From a checkpoint of a small transformer trained on Wikipedia: 32M parameters.
MLP neurons of a small language model. Each row is named by its layer, matrix (down: output weights) and neuron, and shows model dimensions 16-143. Each number is 128 + 32 x the weight over its row's rms, rounded and kept within 0 to 255.
After each neuron's rows, "raises" lists the tokens whose logits its output raises most directly, leaving later layers aside.

L7.down298 [190 180 148 190 105 111 146  97 158 135 121 184 108 175 143 131 147 123 134 109 129 141 138 128 134  98  96 116  87 122 119 161   0 158  87 113 186 136  79 124 115 120 180  99 165 103 138 161  78  99  90  74  58 144 129 173 135 119 128 111 105 149 166 151 141 197 101  80  94  71 110 130 127 110 115 119 131 123 104 172 104 108 144 136 163 150 178 142 141  81 161  95 145 148 102 122 190 147  98 182 118 189 140 102 140 111  84 127  95 141 144 125 172  94 168 119 159 129 146 114 185 136 138 103  96 113  99 137]
raises: "====", "| Year", "| Date", "| No.", "|"

L6.down564 [141 159 184  87 171 114 125 140 191 182 143 132 139 149  93 134 136 115  98 109 105 165 182 130 124 166 117 107  61 100  84 131 118  79 117 114 107 144 145 139 133 124 152 144 113 109 106 100 121 134 120 121 143 100 136 129 118 134 132 117 164 155 144 139 134 148  91 138 153 155 123  97 111 103  91  91 171 105 119 130  97 209  72 101 118 127  60 198 172 111  99 133 157 111 111 144 118 153 133 171  97  84 119  89 134 149  85  57  96 136 192 163 100 130  78 146 133 149 148 131 149  63 139 134 145 111 218  80]
raises: "lement", "le", "ery", "ling", "yr"

L6.down612 [115 116 103 176 170 117 123 141 100 100  87 142 109 161 172 130 151 153 118  88 108 137 120 182 133 180 142 177 137 154 130 133 177 134 160 136  70  79 109 116 130 113 124 121 132  76  93  92 132 117 153 192 132  70 127 156 112 172  95 101 116 194 135 159 154  61 162  91 111 138 139 165 135 167 126  64 163 136 123 101  91  82 113  78 139 130 166 128 149 153 120 140 167 171  79 154 136 128 138 115 119 130 113 126  84 131 139  98 136 155 122 114 166 133 147 127  49 127 134 109  96  67 169  89  66 184 118  94]
raises: "ched", "ards", "atin", "orning", "urround"

L7.down1299 [ 81 140 129 128  74 158 226 136 112 129 135 131  95 155 101  97 141  93 116 116  85 125 137  64  80 172 172 172 166 111 161 120 109 154 116 111 124 143 167 183 117 166 145 150 207 147 179 123  54 143 157 109 174 145  98  90  69 125 117 147 156 132 130 159 140  55  70 153 131 163 121 141  70 166 112 149 182 187 134 189  84 113 109  58 119 115 135 130  79 128 123 105 159 123 112 135 123 127 188 170 131  82 196 123 109 184 133 123 113  89 169 147 102 138 202 154 108 145 171 141  89 171 115 134 109 141 148 120]
raises: "rd", "d", "40", "- In", "oin"

L7.down1133 [138 139 119 116 113 144 126 121 124 137 137 117  74 144 128 110 138 155 100 127 156 129 134  96 103 126 101 144 152 165 100 123 134 154 115 144 179 131 203 110 108 150  77 142 113 141 136 126 130  94 152 150 140 112  43 135 135 137  82 137 103 110  94 117 139 132 121 160 105  90 193 153 119 156 139  84 107 140 123  87  71  44 122  95 127 108 100 131 130 192  79 128 160 114 124 155 114 178 223 134 140  85 144 147 178  72  99 166 152 148 184 184 105 162 125 159 167 177 185 110  79 197 127 145 124 104  81 103]
raises: "ing a", "ed an", "ed a", "ing an", "s a"

L7.down481 [138 105 131 194  92 163  92 111 112 197 132 152 122 108 147  19 125 108 147 121 163  98  87 191  80  80 118 167 117 143 108  80 102 176 163 114 103 146 135 168 157  82 130 152  49  98 112 128 153 115  75 131 135 117 112 148 128 131 123  95 117 164 180 169 132 101 111  79 134 111 171  81  83 133 124 142 102  71 150  51 170 141 131 164  80 126  91 129 166 140  81 120 164 112 100 133 147 118  78 112 129 117 132 111 171 153 163 154 141 145 168 145  99 171 123 105  93 141 112 136 117  85  31 104  89 147 101  96]
raises: "ier", "ied", "ens", "ie", "all"

L6.down877 [107 129 104 125 125 102 134  91  52 209 123 138 127 163 180  94  52 139 128 157 187 167 113 139 107 108 119 139 134  99 103 114 136  96  99 107  81 130 177 120 115 131  73 144 135 137 106 126 199 116  97  98 123 154 155 135 213  62  82 125  90 137 128 136 104 126  58 191 163 146 187 151 134 164 133 149 146 141 107 120 138 132 189 102  74 141 113 119 120 113 135 136 113 123 123 191 102 172 135 129 144 162  89 124 166 147 163 140 123 115  73 113 143 134 116 162 105 183 205 114 144 127 161  79  69 102 118 130]
raises: "inal", "ledge", "men", "ust", "he"

L7.down843 [226 146 143  84  99 136  99 101  67  72 136  97 191 105 142 173 142 126  96  95  28  90  83 139 128 159 119  87 190 119 188 148 107  90 169 112 145 119 116 138 116 168 108 101 142 138  86  92 131 171  98 108 100 108 154  60 132 197 136 129 157 102 189 133  83 112 157  76  93 118 164  86 109  95 150 117 149 130 113 121  73 143  86 151 146  79  95  98 195 112 149 147 107 131 114 138 126  76 136 144  77 177 173 146 132 119 102 126 118 145 125 128 128 144 151  99 132 122 114 181 171 120 126 172 126 153 130 113]
raises: "ular", "ts.", "uous", "lav", "ade"

L5.down601 [168 204 145 111 153 153 115 156 122 109 149 143  72 188 111 180  99  66 190 125 141 125 157 134 131  63 151 139 136 112 174 174 105 115 157 111 112 142 149 112 142  99 123 115 150 112 100 109 114 127 156 121 130  79 149  85 138 102 142 103 165 175 133  93 204 131 138 177  85 145 170 179  86 133  75 120 139 172 196 120 102  96 135 157 137 134 150 120 163 122  99 158 164 142 120 101 136 164  80 178 128  63  74 177 130 151  81 166 152 139  99  74  72  49 133  85  66 114 126 147 124 142  97  73 120 147 134 106]
raises: " reasons", "wards", "|---|---|---|", "ics", " example"

L6.down1077 [175 153 128 157 114  82  92 154 146  88 133 163  88 123 141 167 127  91 166 145 116  62 151 123 117 117 130  99 113 134 108 134 137 103 110 126 148 103 121 197 169 130 125 180 174 117 128 108 121 133  99 160 128 142  70  87 102 152 150 117 102 122 125 160 133  72 164 157  78 142 121 136 124 169 169 175  73 144 109  89 186 136 152 104 132 141  65 203  83  99 116  76 109 151 144 139 152  90 100 140 114 100  72 177 144 148 106 120 174 142 129 123 185 131 163 101 126 140 133 152  93 134 102 121 105 142 122  78]
raises: "ism", "ism and", "ical", "ist", "ues"

L5.down1251 [135 162 169 193  75 118 160 156 112 140 165 164 128 133 105 171  94 133 142 123 115 103 130 124  88 139 127 100 134 133 139 105 112  89 136 135 194  86 101  81 128  84  95 142 119 140 112 131 134 135 151  89  71 166 109  96 104 108 111  76  85 140 141 133 143 188 118 114 169 146  80 160  80 115  61 102 184 107  69 143  97 127 154 150 113 126 124 125 142 130 134 118  76 106  66 106 113 121 145 145 107 100  99 138 156 155  95 204 137  59 149 129 139  99 158 118 116 186 157 165 100 143 116 163 143 195 138  46]
raises: "ests", "est", "est.", "wards", "estic"